config.toml
warmup_steps = 200
schedule = "wsd"
batch_tokens = [65536, 131072, 262144, 524288]
dataset = "wikipedia_en"
MLP neurons of a small language model. Each row is named by its layer, matrix (gate and up: input weights) and neuron, and shows model dimensions 245-308. Each number is 128 + 32 x the weight over its row's rms, rounded and kept within 0 to 255. A neuron's up and down rows have the sign that makes its largest values positive.
A block is one neuron, or neurons of one layer that tend to fire together. After each block is what it responds to, as a language model described it from the Wikipedia text at the highest values.

L2.gate1246 [173 124 107 139  86 113 127 134 136  84 131 121 122 185 207  96 110  88 157 124 106 154 102 137 163  91 110  94 117 124 121 161 139  74 114 182  81 105 155 179  88 139  44 151 119 143 186 153 103  73 160 136 144 145  59 149 140 131 155 116 128 128 183 138]
L2.up1246 [128 100  89 114 103 128 105 164 126  84 121 133 142 123 114 135 134  95 190 142  47  79 175 116 190  96  97  81 130  96 127 199 163 165 111  90  74 120 146 146 115 109  92 103 100 101 169 169 134 109 230 151 119 146 123  81  76  70 114  71  82 157 112 132]
Responds to: Pronoun "it" as subject

L4.gate67 [107 188 130 133 145 134 108 164  56 132 135 177 178  68 101 133 148 111 142  72  81 112 164 129 130 172 153 127 165  46 116 127 193 169  97  92 150 145 112 133 145 129 105 131 145 127 123 114  88 141 142 113 156 117  67  70 106  92 183  73 136 154 135 153]
L4.up67 [121 153 142 156 150 127  83  96 175 148  82 109 130 150  83 149  95 110 125 155 179 209 149 136 118 128 156 142 110 121 149 120 187 165 108  40 150  79 151 135  86 207 112  93 138 127  80 112 148 145 198 175 111 155 149 128 174 114 142  98 120 121 155  91]
L4.gate72 [131 108 120 114  96 111 100 120 183 148 171 142 193 216 114 175  99 159 121 157 105 157 114 118  76  68  95 120 152  93 131 101 144 206 118 153 152  88 138 136 133 127 102 162  89 134 141 126 102 158 161 132 187  95 200 144 114  80 183 137 118 164 120 210]
L4.up72 [173  96 155 157 144 116 145 142 146 151 136 141 134 177 146 157 148 119 106 153 139 102 126 109 145  65 129 173 180 159 131 129 163 156 132 114  81 136 142 110  89 114 147 127 178  58 106 157 148 167 182  88 196 100 121 137  86 142 128 143 125 115 150 119]
L4.gate152 [111 168 141 151 147  85  86 141 149 122 113 145 203 106 141 112 165 113  87  85  97 180 158 152 150  76 178 124 138 107  83  61 176 178 118 152 142 131 164 120 159 124 100 142 151  98  83 121 109 185  69 142 152 149 125 125 118  70 122  99 118  66  92 134]
L4.up152 [125 185 132 214 126 121 149 135 174  64 147 113  72 180 132  73 111 173 108 167 154 152  99 139 137 145  88 110 150 120 104 128 157  98 137 138 175  96 174  86 116 123  95  80 152 116 134 138 151 116 138 133 117  72  88 134  76  90 154 108 134 154 200 154]
L4.gate483 [117 171 113 140 116 142  70 148 138 106 123 169  96 152 193 139  83 116 162 147 184 114  65 108 145 102 142 149 148  73 112 160 114  84 138 172  74 144 122 125 146 144 109 180 149  90 125 180 144 133 158  95 129 150  91 135 111 163 124 184 136 164 140  94]
L4.up483 [172 156 143  80  86 163  87 164 168 117 122 127 107 147 147 175  65 102 124 128 180  86 152 183 105 122  77 128 158 112 138 169  83 127  95 195 114  96 115 159 126 138 113 181 113 151 134 136 143 110 189 114 179  92  82  96 140 135 142 140 117 170  72 136]
L4.gate492 [ 86  99 130 128 119  95 173  64 118  88 156 181 102 153 121 117 103 195 109 162  85 143 152 147  50  44  98 192  87 107 130  99 108 124 103 177  64 149 163  73 134 111 153 115  88 166 126 125 122 151 118 117 128 136 158 122 130 147 197 150  90  44 154 138]
L4.up492 [ 96  80 148  85 167  59 160  99 145 121 100 131 140  96  75 109 118 142 144  80  91 157 128 140  65 103 151 123 169 177 150  60  36 120 100 150 104 165 179 111 161 169 160 139 129 127 124  95  63 126 184 139 170 106 113 117 136  51 140 133 148  65 133 142]
L4.gate742 [ 87 121  80 138 177  85 144 107 197 124 131 178 137 158 112 138 164 117 112 105  29 164 169 135 137  94 116 130 165 126 179 108  57 160 155  98  33 107 150 144 141 201 139  92 131 167 102 128  70 150 135  87 113  97 174 194 173  92 133 158  76  54 141 205]
L4.up742 [ 52 126  36 185 163  92 128 154 157 119  45 103  57 131 103 149 157  91 129 145 110 149 132 151 109 101 139  98 146 111 119 125 132 100 130 101  97 104 100 115 143  44 107 173 105 104  98 125  85 121 128 104 160 146  50 109 105  64  86  99 110 134 150 152]
L4.gate1056 [ 92 157 117 118 118 109 142 107 128 130 118 207 175 132 159 177 101 128 118 102  69 120 228 136 185 122 118 100 140 125 121 115 117 127 162 100 103 117 119 173 156 176 139 130 172 126 144 168 119 162  77 128 103 102 116 178 121 128 127 142 149  92 125 133]
L4.up1056 [105  96 106  88  94  89 119 143 155 150 154 159  88 139 156 104 100 187 180  52 125 111 139 126 106 130 109 100  94 117 148 142  83 133 129 107 110  82 140 187 108 113 110 133 164 149 142 120 110  81  82 104  84 206  95 150 127  78 120 127 152 141 157 150]
L4.gate1273 [101 136 142  94 149 163 101 105 129 131 132 102 163 159 183 162 115 122 109 155  98 143  71 124 166 106 114  89 188 169 145 157 108 137 152 137 123 151 124 153 175 129 130 163 155 118 162 130 121 140 112 129 189 120 172 101 171 134 116 176  97 157 132 160]
L4.up1273 [104 146 164  77  94  64  61 163 117  81 151  90 160 148 181 114 111 125  53 144 106  93 113 102  96  82  80 132 100 211 109 119 160  94 129 146 123 162  79  85 127 107 121 113 156 166 141  80 162 176  75 137 119 101 139 141 106 164 134 133 114 220 101 157]
Responds to: Clause-linking words

L2.gate1153 [127 135 152 137 160 108 101 103 164 121  88 104 155 119 163 160 132 124 125 120  98  94 162 119 209  98  88 165 159 125 100 147 151  97 135 124  77 167  72  64 105 144 175 157 156 104 113 164 145 103 105  67 122 163  70  89 118 150 101  61 158 146 104 165]
L2.up1153 [147 160 155 127 162 102 163 170  85 114 134 116 165  71 135 164 132 131 146 214 163 174  84 113 133 157 135 168  74  64  82 153 152 163 141  86 173 154 129 137 195 109 105  91  62 122 183 105 166  85  70 113 112 102 120  69 100 142  93  62 144 104 163 149]
Responds to: Unit after numbers

L3.gate239 [ 90  49 106 124  88 169 111 137 148 232 123 125  90 194 131 120 136 133 133 127  99 132 119 157 206  90 138 146 127 148  95 131 101 126  83 130 161 155 145 150 104 160 157 141  91 136 107 124 125 126 124  60 155 132 113  90 138 153 141  84 163 116 148 167]
L3.up239 [148  92 120  87 121 145 131  92 157 137 126  99 125 172 150 103 154 150  98 108 132 139  94 192 122 120 110 116 145 170 136 151  89 140 130 155  93 157 183 122  94 119 176  94 110 144 106 156  83 122 127  91 114 125  44 131 131 171 102  56 169 113 113 113]
L3.gate300 [118 195  89 114 145  90 108 108 103 134 113 116 127 167 107 133 144 131 131 168 118 125  98  70 205 144 135 113 155 115 144 157 131 112 149 101 135  95 168 126  98 105 153 147 137  79  86 104  86 128  92 111 136 205 149 162 103 125 150  97 118  95 103 157]
L3.up300 [ 74 172 113 135 110  63  87 139 122 200 107 126 133 142 123 192 145 161 104 215  98 133 195  78 155 110 150 122 154 122 144 106 122  74 117 130 151 124 146 156 152  78 182 147  88 142 124 110 100 107 118 168 150 222 123  53 134 155 150 120  85  58 126 116]
L3.gate391 [ 88 146 110  59 153 165 171 126 107 104 160 129 103 158 127 180 153 159 148 175  68 143 124 157  78 116 159 141 150  98 144 191 131  79 108 145 144 124 146  87  67 145 129 153  88 107  68 112 206  52 136 109 111 127 123 134  85 166 130 112 163  72 125  84]
L3.up391 [134 200  78 108 177 205  74  78  69 122 111 132 175 162 159 102 182 118 141 118 153 105 141 147 135  84  90 122 122  45  86 155 115 111 132  86 122 150 205 177 112 130 107 125  79 175  69 121 118 113  85  78  99  95 114  74  99 170 115 145  94 136 129 137]
L3.gate477 [ 83 113 133 102 155 143  77 133  85 125 105 137 125 164 135  86 178 192 138 146 148 166 127 130 166 113  81 112 128  89 163 170  73 181 120 131 157  99 102  58 183 136 138 155  78 138  59 117 180 135 122  99 142 149 127 161 189 160 124 103 163 140  88 160]
L3.up477 [133 212  90 136 206 123 153 176 138  92  74 141 165 102 160 131 172 217 156 111 129 159 123 162  93 157 113 117 103  90 169 109 118 103 126 144 119 139 139 117 107 158 204 122 110 153  88  69 202  94  72  98 182 163 152 108 186 137  77 138 124 160  29 143]
L3.gate520 [139 100  88 154 125 188  94 144 113 154 136 135 180 141 131 156 125 153  85 141 114 174 117 127 180 189  89 124 160 139 100 111 112  89 133 153 165 177 111 162  98 125 138 154 148 104 147  98 109 137 147 174 178  54 121 140 118 105 129 100  90 131 177 123]
L3.up520 [186 121 110 120 154  90 158 149 146 215 149 129 131  89 152  94 139 173 156 169 139 124 114 115 166 107  82 147 123 132  86 143 177 169 124 105  74 125  99 132 120 184 138  97 143 104 117 112 107 186 114 202 162 102 100 102 114  56  72 103 117 102 147 117]
L3.gate751 [161 111 136 146 119 159 128 157  98 130  58 147 143  85 115 150 117 109 144 204 117 147 108  92 137 127 105 148 105 113 129  95 209 107 124 150 144 113 121 132  89 124 162 133 113 177 142  68 104 180  74 158  64 160 101 165 181 100 108  83 126 136 125 128]
L3.up751 [188 145 115  62  99  29 139 160 137 174 105 181 155  89 112 126  78 141 108 110 146 132 133 144  82  85 194 157 139 135 142 152 129 132 139 137 154  98 128 136 126  90 158 151 162 121  84 111 138 120 140 124 128  75 116 142 182  95 119 138 135  76 107 127]
L3.gate1004 [119  88 124 152 124 199 152 151 156 106 101 147  85 182 215 107 115 112 106 134 131 116 137  88 103  86 155  70 126 130 141 139 168 134 150 140 125  45 105 134 112 135 101 150 161 167 135 112 120 103 109 102  86 102 151 166 115 130  90 151 112 224  97 168]
L3.up1004 [121 120  57 160 135 125 119 146 177 170 177 119 113  85 149 133 124 147 149 182 152 105  98 114 194 108 141 116 142 116  78 136 140 126 111 129 132  66 104 125 116 117 115 132 134 105 149  89 112 145 104 124 168  92 162 153 114 208 121 181 161 144  80  90]
L3.gate1275 [152 134  93  91 124 103 137 119 108 138 202 193 160  95  85  74  81 152 102 147 119 150  99 129 130  42  65 140 124 164  57 149 132 126 123 132 118 113 115 167 131 163 157 162 146 126 138 143 100  94 133 163 149 153  89 141 147 118 143 126 119 109 145 139]
L3.up1275 [132 177 132 144 127  74 147  99  39 133 125 136  86 132  89 164 110 212 118 141 140 126  88 137 144 102  95  94 141 127 127 146  95 141 151 184 107 111 169 120 126 108 133 160 115 107 154 113  82 174 102 143 134 122 176 150  89 122 114  92 181  74 142 185]
Responds to: Number-linking tokens

L4.gate70 [133 122 154 149 102 108 144 168 138 142 134 141  96 163 128 151 143 174 137 165 128  94 156 132 122  64 111  91 155 144 223  75 166 116 144 157 159 100 178 112  61 136  86 188 178 154 143 115 161 169 135 121 143 153 141 105 168 158  52  85 135  80 152 104]
L4.up70 [113 158 171  94 159 156 137 139 144 160 161  77 156 178 109 130 152 186 147 128  91 143 119 112 128  96 165 146 141 129  97 130 117 133 124  95 215 162 192 140 100  65 159 162 162 117 109 122 174 163 135 102 131 143 139 170  89 169 115 164  95 134 164 123]
L4.gate71 [133  99 128  79 110 152  96 111 104 162 169 133 156 112 134 111 160 166 121 119 137 162 116 174 211  96 103 105 119 181 134 142 138 159 112 165 118 134 148 135 120 128 158 191 127 154 112  67  64 103 129 165 148  76 134 130  84 143  99 176 109 147 115 196]
L4.up71 [146 122 166 140 148  99 107 100 183 149 148 165 136  98  99 110 177 158 114  93  63 174  85  87 100 137  94 140 100 102 190 177 108 152  82  95 104  92 132 115 110 120 138  72 174 142 132 157 116 131 153  73 115 121 109  93 171  60 170 150 136 132 124 107]
L4.gate194 [102  99 111 164  57 100 145 126 129  60 144 145 115 141 182 149 181 144 118 142 119 128 153 116  90 167 137  74 125 107 155 153 127 163 108 145 133  81 183 167 120 154  86  72 165 120 121 145 165  93 157 110 167 106  93 162 122 116 137 157 133 167 118 161]
L4.up194 [105 112 196  93  60 124 146 143 199  53 146 133 112 118  77 135 176 126 132  71 163 135 142 100 121 149 109  99 147 125  85 104 110 125 115 137 126 115 136 170 158 158 107  90 121 134 132  96 127 136 124  26 216 145 102 145 117 102  97 136 108  77  75 133]
L4.gate473 [156 138  81 137 151 115 182 144 119 127  76 100  92 177 133 143 136 230 158  95 146 139 111  64  69 181 107 118 117 121 150 125 153 185 106 123 121 117 146 104 145 132 108 187  98  83 108 123 172 119 119  52 166 123  73 136 127 189  89 119 124 108 134 117]
L4.up473 [111 179 191 126  92 111  71 103 143  64 145 105 101 131 132  87 127 125 131 123  93  98 124 114 199 112 133  72  75 133 133 149 152  96 105 119 118 147 172 112 211  63 105 152 119 116 111  96 135 159 173 119  88 168 113 159 112 100 108  98 160 113 102 104]
L4.gate489 [126 152 158 185 164 171 156  93  81 126 115  75 139 125 173  66 112 134  53  82 170 108 179  81 130 122 157 164 145 124 140 128 165  85 142  92 124 132 177 119 168 153 138 166 125 196  73 132 133  60 154  73  61 134 162 136 156 122 108 137 158 120 122 107]
L4.up489 [128 103 158 175  88 154 192  97  78  95 151 124 133 135  98 125 153 112 145 160 126 142 110 150 106 182 118 126 118 104 127 113 138 122  87 144  69  87 163  99  93 133 130 150  88 100 130 140 138 170 171  33 114  93 120 125 173 127 119 147 133 121  84 161]
L4.gate556 [198 115 151 154  94 168 111  89 109 156 130 108 162 122 127 144  92 108 175 100 114 115 162 186  79 101 124 136  46 122 163 141 140 149 130 126 197  92 109 157 128 115 132 150 116 147  52 166 136 152 100 124 147 122 131  97 198 101 143  85 136 120 124 125]
L4.up556 [102 105 156 157 135 105 168 141 116 116  92 137 178  99 120  96 198  96  99 136 148 127 157 144 165  93 134  53 169 117  89 166 245 156 165 131 139  97  89 139  93 166 132 115 114 123 151 194 139 114 131  90  87 137  60 153  95 133  87 104 154 136 104 108]
L4.gate751 [130 100 150 105 165 139 196 152 135  80 119 111 120 111  33 138 151 187 135 143 140  92 214 117 138 143 151 107 122 169 166 142 124 142  89 165 188  90 105 134 137 175  88 179  59 181 134 103 122  79 126  73 143 134 122  91 125 141 135 117  98 110  57 105]
L4.up751 [ 92 148 157  57 108 224 129  99 131 140 141 149 138  61 164  89 147 179  63  91  97 110 168  85 115 207 124 131 176 119 124 126 127 109 169 134 110  98 103 133 107 146 146 138 200 129 128 125 105 114 187  90 106 111  97  89  98 130 116 115 111 102 101 111]
L4.gate857 [101 114 124  73 148 168 141 129  94 188  57 130 107  59 125 131 157 103 143 156 119 130 161 128  59 152 157  77 172  72 133 121 126 140 181 112 116 126 109 116 130 155 133 119 179 124 154  92 126 138 130  88 143 130 160 102 144 101  96 103 117 123  94 127]
L4.up857 [115 119  84 124 157 113 140 158 136  91 107  93  78 114 163 124  87 164 180 185 161 122  74 110 112 163 165  85 161 140 134 134 110  98 154 184 156 114 151 148 189 156 103  91 142 137 180  90 154 151 147 123 163 153 150 118 139 112 108 158 133 131  96 113]
Responds to: Unit-conversion pieces

L3.gate65 [ 92  74  99 116 111 171 149 177 121 160 179 127  54  94  97 155 139  75  20 104 134 119 134 152 114 114  97  84 159 112 157  69 188 126 109 113 116 106 136 109 113 128  80 149 139 105  68 134 136 134 150 122 101 118  95 209 163  99 196 141 112 139 140 138]
L3.up65 [168 152  82 111 138 146 155 182 106 190 121 104 118 101  96 133  77  94 118 131 113 155 158 146 124 157  99 196 172 101 104 119 129 174  91 134 104  78 126 163 188 189 158 142 123 122  85 117  46  60 101 107  95 176 143 172 138  68 138 138 119 146 113  46]
L3.gate157 [161  90  91  89 102 113 138 164 138 149 182 148 193 110 114 139 140 105 129 161 141 122 153  72 125 155 122 153 105  66 124 105 174 124 121 136 126 116 118 175 131 123 160  91 128  58 101 126  70 104 166  99  57 116 176 113 122 105 125 153 169 107 119 166]
L3.up157 [125  91 130 105 145  84 157 124 143 139  91 119 112 159 142  97 169  94  72  91 151  90 168 133 116 131 136 103 139 116 120  89 149 123 151  87 143 186 194 125 124  73 157 144 167 107 160 129  98 112 127 111 156  59 129 166 139 133 159 157  65 131  96 102]
L3.gate254 [101 122 102  98 141  70 178 102 118  64 145 130 135  79 168 107 199 124 170  92 121 130  98 121 198 148  76  20 110 118 133 201  78  80 171 105 159 127 124 177 105 159 165 138 132 106 153 155 166  93  96 144 114 132 107 160 166 126 161  96 127 139 207 163]
L3.up254 [116 150 149 133  45 115 170 112 132  86  89 117 114 168 187  82 123 151 148  52  30 152 173 139 207  88 124 136 137  83 112  73 107  78 119  89 101 143 166 104  79 129 116 174 168  90 186  96 123 165 123 141 139 145 144 127 202 136 132 140 201 129 167 148]
L3.gate441 [171 128 110 101 105 169 147 137 125 100 114 126 122 139 136 112 139  78 100 165 135 107 186  95 163  96 135 114 147 111 166 141 153 141  34 147 203 109 156 161 152  98 132 111 126  82 132  74 130 117 171 195 135 131 112  63 154 151 182 116  62 141 139 180]
L3.up441 [157 105 153  76  80 133 159 149 203 170 110 104 194 124 146 167 111 136  98 186 154  37 136 109 141 107 159 145 116  89 134 140 126 162  90 131 118 107 100 138 160 122  92 147 102 192 128 168 151  74 182 105  94 118 144 120 136 152 124 170 115 158 105  99]
L3.gate541 [188 144 145 127 100 169  92 129 174  90 112 120 142 145 146 110 119 126 199 115 122  89 158  25 119 107 129 103 132 159 108 129  50 114 131  89  91  85 157 154 126 102  99 110 108 173  90 145 135 162 137 116 145 110 100 174 157 173 129 111 154 146 108 134]
L3.up541 [144 150 141 145 164  75 139 175 127 118 152 122 125 121 146 104 148 147  90 160 166 105 149 110 245  97 122 162 110 121 152 164 105 138 127 116 103  71 181 133 117 127 139 141 170 152 129 135 157 132 101 126 116 105 130 127 123 131 164 155 131 202 105 129]
L3.gate1050 [142 122 101 109 166 161 134 161 111 118 105 169 118 148 125 129 169 149  94 123 124  76 135  90 159 195 134  85 129 128 118  17 114 137 144  98 112 151 100 191 166  53 176 143 149 120 131 127 150 103 139 110 102 130 129 159 138  67 121 164 130 127 118  92]
L3.up1050 [110  91 124 122 159 139 116 136 173 116  90 154 155 130 101 136 115 165 114 159 121 144 157  87  84 178 195 122 141 170 112 149 164 198 140 142 134 110 156 150 105 163  76 168 122  90 138 169 108  91 138 141 194 156  91 163 152 156 165 121  53 128  51 158]
L3.gate1112 [126 140 138 109 146 113 158 113 112 138 103 151 126 113 178 166 192  96 118 150  70  71 151  85 124 150 117  92 158 169 135  97 127 147 128  86 110 174 158 178 163 191 131 172  77  71  70 151  91 123 135 143 112 113  94 165 155 128 154 140  86 147 153 158]
L3.up1112 [134 168  75 101 173  67 165 181  92 140 153 188 126 153 147 140 125 151 107 187 122  62  97 110 164 112 134 115 151 110 145  98 113 134  94  72 132 181 119 156 199 111  86 131 134 128  94 165 142  98 109 195 134 162 105 171  89 113 110  97  59 139 160 131]
L3.gate1181 [ 95 133  94 127  89 163  85 169 170 152 136  93 143 123 143 123 112 109 125 134  96  99 176 145 140  96  80 124 174 153 148 121 131 111 173  89 162 148 139 140 129 137 132 124 154 116 152 158 141  78 108 133 138 150 137 113 170 123 150 156 154 165 131 183]
L3.up1181 [161 116  90 183  94 118  78  69  68 157  78 148 118  90 125 107 178 129 158 151 132 126 121  86 129 148 105 112 142 157  88 142  94 120 159 154 105 167 135 115 138 197 162 126 187 140 111 112 108 146 125 148  89 122 156 105 107 116  99 109 115  80 176 128]
Responds to: Relative and subject pronouns

L4.gate28 [ 95 139 146 175 114 176 123  88 106 155 165 133 154 114 107 104 118  64 145 136 193  73  91 207 133 141 175 160  70 108  77  97  88 146  96 159 117  98 197 131 134 112 106 136 135 111  99 122 158 158  89 112 150  64 149 162 137 146 205 164 145 117 170 182]
L4.up28 [184  93 104 155 144 146  84 187 159 147 157 124 109 124 126 131 125 108 142 100  78 152 134 106 141 122 107 117 151 154  67  90 153 118 150 174 159  70 148 143  95 129  76 132 158 123  91 128 131 148 137  86 163 142 116  98  90 154  35 176 127 176 153  85]
L4.gate182 [216 168  97 190 144 125 159 133 111 202 154 173 109 121 140 120 103 104 106 100 192 158 118 208 135  97 116 132 139 126  99 161  73 119 177 130 114  81 108 111 129 150 126 137 114  94  79  79 109 104 110  69 103 206 156 134 140 127 121 125 102  82  85 134]
L4.up182 [ 86  92 137 157 166 113 149 122 166 122 101 118 105 136 149  86  81  84 141 138 198  89 121 129 107  86 113  93 167  49 111 136 110 139 124 188 123 125 104  72 141 149 122 109  96 162 134 133 121 124 156 104 218  69 119  99 180 188 140 141 121 120 112  59]
L4.gate362 [195 147  87 168 179 156 109 103  90 102 148 110 127 129 130 127 179 103 147  89 113 144 115 129 185 181 115 135  97 131 130 168  82 115  65 122 132  83  81 170  95 127 121  58 149 149 183 122 131 126 163 137 126 143 140 124 154 102  55 158 139  52 125  97]
L4.up362 [149  86  93 109  99 128  97 171  91  63 176 113 127 115 155 161 121 138 176  71 179 132 161 112  66  85  92 194  77  49 126 119 122 124 119 146 112 119 134  77 177  86 107 109 112 169 141 135 124 160 160 128 135 125 152  85 174 117 136 119 122  64 115  87]
L4.gate425 [109 100  71 196 111 137 182 164 184 176 139 185  66 145  96 140 153 118 191 141 108 176 140 145 116 120 131  75 154 102 143 130  99 148 161 108 110 140  97 119 162 190 171 116 139 112 144 137 119  92 151  88 126 141 106 112 194  85 110 111 135 131 115 148]
L4.up425 [157 186 135 124 123 121 128  76 169 124 133  95 127  96 126 147  92 130 145 132 143 110  67 143 198 147 112 137 108  87 122 158 131 135 155 175  94 104 139 144 140 121 141 123  50 120 145 131 128  42 119 150 140 124 177  90 125 105  96 116 129  86 150 150]
L4.gate971 [130 143 123 137  97 136 124 130 142 152 158 130 155 134 147 135 145 142 106 124 159 126 109 136 102 192 137 142 162 119  76 109  89 165  59 122 156  93 162 155 101 105 148  69 159 136 120 135 140  99  91 122  82  65 120 186 185 150 166 108 203  55 118 138]
L4.up971 [135 175  98 164  91 195 150 128  61 164 130 112 118  93 112 141 160  97  94  74 189  85 150 111 117 155 105  90 176  72 147 146 144 155 110 132 144 163  90 107  86 147  88 142 159  90  64  95  67 161 122 121  90 121  95 198 155 106 197  89 144 135 123 119]
L4.gate1200 [ 97 218 119 127 159  56 121  86 135 133 128 110 108 127 107 191 138 208 108 163 137 138 164 156 129 128 141  84  96 102 105 199 107  40 154 167 112 138 131  87 171 222 167 183 178  63 109 111  91 132 134 149 185 173 124 137 210 117  98 160 115 108  92  93]
L4.up1200 [145 140 122 170 158 135 136 107 121 159 175 133 114 175 112 112 133  89 147 133 147 106 100 147 113 141  88 180 181 116 115 167  85  84 134 230 168 165 171 140 138 154 114 149 117  77 114  98 105 131 107 121 141 124 143 151 218 167 112 107  91 145 161 107]
L4.gate1236 [132 152  97 205 116 134 129 120 177  98 137 119 107 152 203  92 127  98 211 111 180 162 143 158 157  56 149 131  90 171 126 132 130 101 119 192 109 178 150 148  44 116 118  97 146 146 144 125 149 119 147 140 132 124 162 116 114 134 192 106 161 126 129  34]
L4.up1236 [173 108 169  97 106 170 113 127 125 155  94 191 117 152 139 131 164 165 160 140  98 105 109 123  85 108 120 116 146 103 119 180 158 124  89 126 142 147  98  55 121 165 132 124 117 102  94 156 133 121 142 152 151 119 114 130 224 134  94 181 128 184 181 184]
L4.gate1275 [118 121 110 141 131 154 131 127 139 120 133 123  82 119 162 133 127  93 185 164 124  74 181 132 181  62  72  77  65  61 107 146 143 145 121 119 112  51 140 154 137 191 164 117 136 128 123  87  81  87 129 110  61 150 159 121 132 162 103  93  92 133 168 209]
L4.up1275 [110  97  98 129 152 101 121 139 160 198  88 138 181 100  88 109 123  96 125 141 139 125 154 201 152 120 150 208 137 133 121 165 121 112  84 158 161  82 177 156  95 113 138 113 140 127 166  82  83 168 110 149 115 160 153 131 159 161 126 182 100 108  86 147]
Responds to: Degree adverbs before modifiers

L3.gate116 [112 176  73 182 173 135 169 108  70 110 145  86 159  99 192 131 117 112 194 145 115  84 152 130 169 153 173  87  94  85  96  96 103 153 191 113 128 126 126  70 143  84  92 163  85 127 160  75 157 174 127 166 151 141 216 129  95 124 115 122 127 139 137 151]
L3.up116 [155 157 110 132 111 102 137  73 167  92 108 165 157 124 140 141  76 128 137 170 126  82 114 110 135 135 107  65  68 130 124 135 142 108  98 167  88 114 103 125 164 149 152  83  92 118  62 124  68 131 121 135 239  99 137 145 155  80  56 174 155 106  91 176]
L3.gate162 [ 53 195 103 210 116 124 131 120 177 152 142  23 146 117 105 135 135  97 100 130 142 119 100 215 143 122 168 197 141  98 123 102  94 147 118  95 130 151 122 105  96 145 136 169 112 195 155 129 142 133  89 138 111 135 130 172 109  77 121 167  97 150 127 151]
L3.up162 [149 218 148 103 146 107 177 120 168 146 160 154 128 138 184 148 125 142 141 134 117 117 132 154 103 152 156 152 179 103 118 153 146  87 111 116 125  75 212 138 123 120  77 132 181 113 122 162 114 173 145 109 156  53 122  73 116 135 105  95 129 157 110 124]
L3.gate204 [119 144 168 160 104  97 127 121 115 135 205 141 124  99 162 106 133 151 125 166 171 113 173 127 163 158 185 104  89 185 132 137  98 129 118 121 104 134  99 141  78 126 103 171 150  99  86 130 131 211 107 103  92 108 146 166 130 158  94  60 140 121 112 124]
L3.up204 [126  68 150 110 128 194 106 109 120 183 109 152 118 122 104 140 171 157 119 116  98 179 121 147  99 116  93 136 104 107 169  96 120  94 100 159 187 125 132 111  62 143 141 152 132 122 157 149 182 125 116 122 137 141 148 139  66 182 153 128 118  66  80 120]
L3.gate474 [162 153 155 161 151 106  54 139 150 118 166 157 146 178  53 126  79 102 117 174  56 198  90 132 152 132 139 100 140 110 103 102 174 125 110 148 137 130 116  86  45  83 130 137 157  99 121 157 170  92 139 159 116 123 110 100 108 143 116 136 109 112 108 101]
L3.up474 [159 171  91 142 122  93 130 127  92 129 131 112 135 144 132 119 157 123 144 122  92  57  94 118 126 120 149 154  64 116 150  91 118  64 112 126 161 160 168 154 124 133 138 147 142 180 126 105 118 122 174 170 105 131 165 165  36 114 127 142  84  81 173  90]
L3.gate635 [135 147  93 168 136 117 127  48  94  95  79 129 114 113 108 114 146 109 106 163 110 115 107 133 162 123 150 163 100 134  97 108  46  86  87 170 147  89  95 137 139  96 118 138 113  71 123  93 174 132 129 128 152 128 114  87  81 178 136 133 139 109 102 162]
L3.up635 [124 126  90 143 101 133  79 110 104 116 130 151  84  81 126  93 186 107 157  89 144 152 138 158 149  90 167 146 199  91 109 139  75 183 104 154 117  71 123 126 114 166 149  71  92 123 113 154 146  92 106 168 130 222 112 119 198 125 131 131 121  91 114 130]
L3.gate963 [ 82  97 109 115 163  92 102  87 159 102 121 136 182 189  35  79 227 178 111 171 121  63 171 148 121 106  77 116  86  87  86 109 100 114 130 186 115 192 111 117 119 133  87  98 197 110 170 146 101 131 162 126 143 140 109 162 128 108 165 159 130 107 121  96]
L3.up963 [132 138 128 141 140 123 132 124  31 116 155  78  94 135  97 141 168 140  59 149  94 158  73  92 157 132 146 148 157 142 151 129  80 172 132 116 112  58 110 126 133 184 127 138 125 165 151 140 162 115 170 117  86  81 151 102  98 142  55  91  92 118 113 107]
L3.gate1175 [ 98 228 136 137 107  82  51 138 139 112 108  85 136 146  95 120 137 141 149 155 129  87 144  93 116 162  60  93  98  73 119 127 160  64 119 124 130 108 105  89 105 125 109 179  64 112 121 133 131 200 176 137 126 166 172 110 134 137 120 128 144  50  89 119]
L3.up1175 [178 107 140 104 199 116 148 129  30  92 108 146  99 172 149 132  92 129 144 152  98 136 107 109 173 168  81 158 145  97 105  62 125 151 128 131 184 148 193 109 114 146 123 146  98  26  93 108 167 121 127 121 151 114 135 126 172 171 125 124 153 126 134 150]
L3.gate1274 [100  99  87  84  71  95 124 125 108 148 152 118 107 168 129  67 138 112 143 107 110 134 208 120 124 141 126  95 115 171 147  98 153  96  94 151 165 122  90 108  61 189 150 106  97  81 131 182 119  75 135 180 110 105  76 173 103 117 162 123 107 127 114 150]
L3.up1274 [156 169 137 153 137 143 132 134 143 114 171 111 112 152 127 111 101 145 125  98 145 108 160 132  88  98 112 130 158 166 100 105 143 149  78 141  89 138 117  87 148 162 141 114 127 157 119 162 162  88 112 159 141 128 140 176 143 190 125 107 122  97  78 159]
Responds to: Adverb suffix -ly

L2.gate924 [170 111  80 178 129 119 138 118  93 130 120 175 117 180 156 153 117 209 158  73  92 144 145 130 133 133 107 166  60  40 101 145  96 129 172 100 117 102  85 117  60 126 132 143  96 123 151 182 150 174 130 138  62 111 113 136  92 145  94 112 138 127 105 176]
L2.up924 [162 108 108 173 155 144  83 152  77 132 138 109 104 161 178 108  82 138 191 135  84 100 184 169 131 108 128 114 100  78 125 158 136  88 146 134 120  96  73 156  71 127  92 148 124 142 127 110  97 128 161 120 180 110 124  98 139 193 152 126 129 103 140  83]
Responds to: Adverb -ly and be-verbs